config.toml
num_key_value_heads = 4
head_dim = 64
intermediate_size = 704
norm_place = "pre"
rope_theta = 10000.0
attn_scale = 0.125
lr_head = 0.0193
final_lr_fraction = 0.0
train_tokens = 359100000
max_steps = 5480
MLP neurons of a small language model. Each row is named by its layer, matrix (down: output weights) and neuron, and shows model dimensions 16-111. Each number is 128 + 32 x the weight over its row's rms, rounded and kept within 0 to 255. Numbers have three digits each. A neuron's up and down rows have the sign that makes its largest values positive.
Before each neuron's rows, "raises" lists the tokens whose logits its output raises most directly, leaving later layers aside.

raises: "vit", "ven", "an", "vis", "op"
L6.down637:113170164161182117116098131126118071068146183140119153100096068139128181080136170106103100145083126145063122138161144216077114118137106175163171122109050096126132135144169123148188143157170085131126103112156127159070128148124136106090131119138113139180112193119117058126125137114045071123

raises: "ists", "ist", " Company", " Guide", "ism"
L13.down370:098039145108094119127115112159134166117106126153102126110130100177118122129086109155105133128174204147120134089110174089155098128145126108124099106102129143146103144128104108146175131182035071221124104083113098092122138155143141143147104135129108144082090076104173131140131148130062078121

raises: "ge", "ter", "ges", "ger", "dan"
L14.down30:145140103093146086140153125097110116094178153154113156100090132129176147093112098167138089132182128144084184131089187092130101135080066144105150117102088130211107099109100163120141107087134136163118143140156126148133111117148183118116122091068206116158173171180103156170126139116136098170

raises: "ating", "ates", "ated", "at", "ati"
L13.down379:123084113105189116143134133130104124097127125149151120163104152179111124127140156119102153155154117081082170105171123107094162122111145131065110151121107108092171079154119066113118071076157143077140135170165125180089115046080113088152070119168136135144132078165145148110119151113087214067

raises: "une", "una", "ug", "ush", "ugh"
L11.down155:160081059137116071155146089107160152104112090104129155138125108142136127100139133161119159079135080159108116099143145067126121132105168120132200092137098111148111088114148101146115096136124180130055155079144103101095169126195164138089064121138072133096102191104147125154161160135153126110

raises: "ment", "ments", "ute", "cock", "ance"
L11.down436:147165156139104124077138084088089114147138105127117113187165170112040173159133111110104084073132147166126081120080088148188165181191145091144095191124221082166127166126040113129113116035134180184106143096115153134084119121123092104144110149091045146139144137101095146148093094127139120070

raises: "==", " include", ").", "===", " is"
L14.down316:133117176192172207087138096109122140118109140162090119160121119125127148178085121134174121160064134136135080102185130166155151141118114149090149145129174116161162110116093089099137114111102096169119148151133131132165100143200131098114070151146111203134063097148144083148084143114134136122

raises: "es", "e", "ger", "ly", "lap"
L11.down48:104117188126093092035129213094116151141204097165151153128122135118102124137132090163115126117106087131065092117099155150153046127144129200076146085192098147123194152082156153157164123104165175127115094133115164153091206171102101121142140137103114152123129090136096089122170184084116153094

raises: "life", "ward", "ma", "arrow", "um"
L2.down181:105172163136139125146105166176182172070160120115123075099191124095096178109132102075078136160098127147201128149095128069105099112115112162121177103100117114134142147094155135126166130110132077044110154152091136099168153138141132079162158086114132171131140173161161159098143162156106100082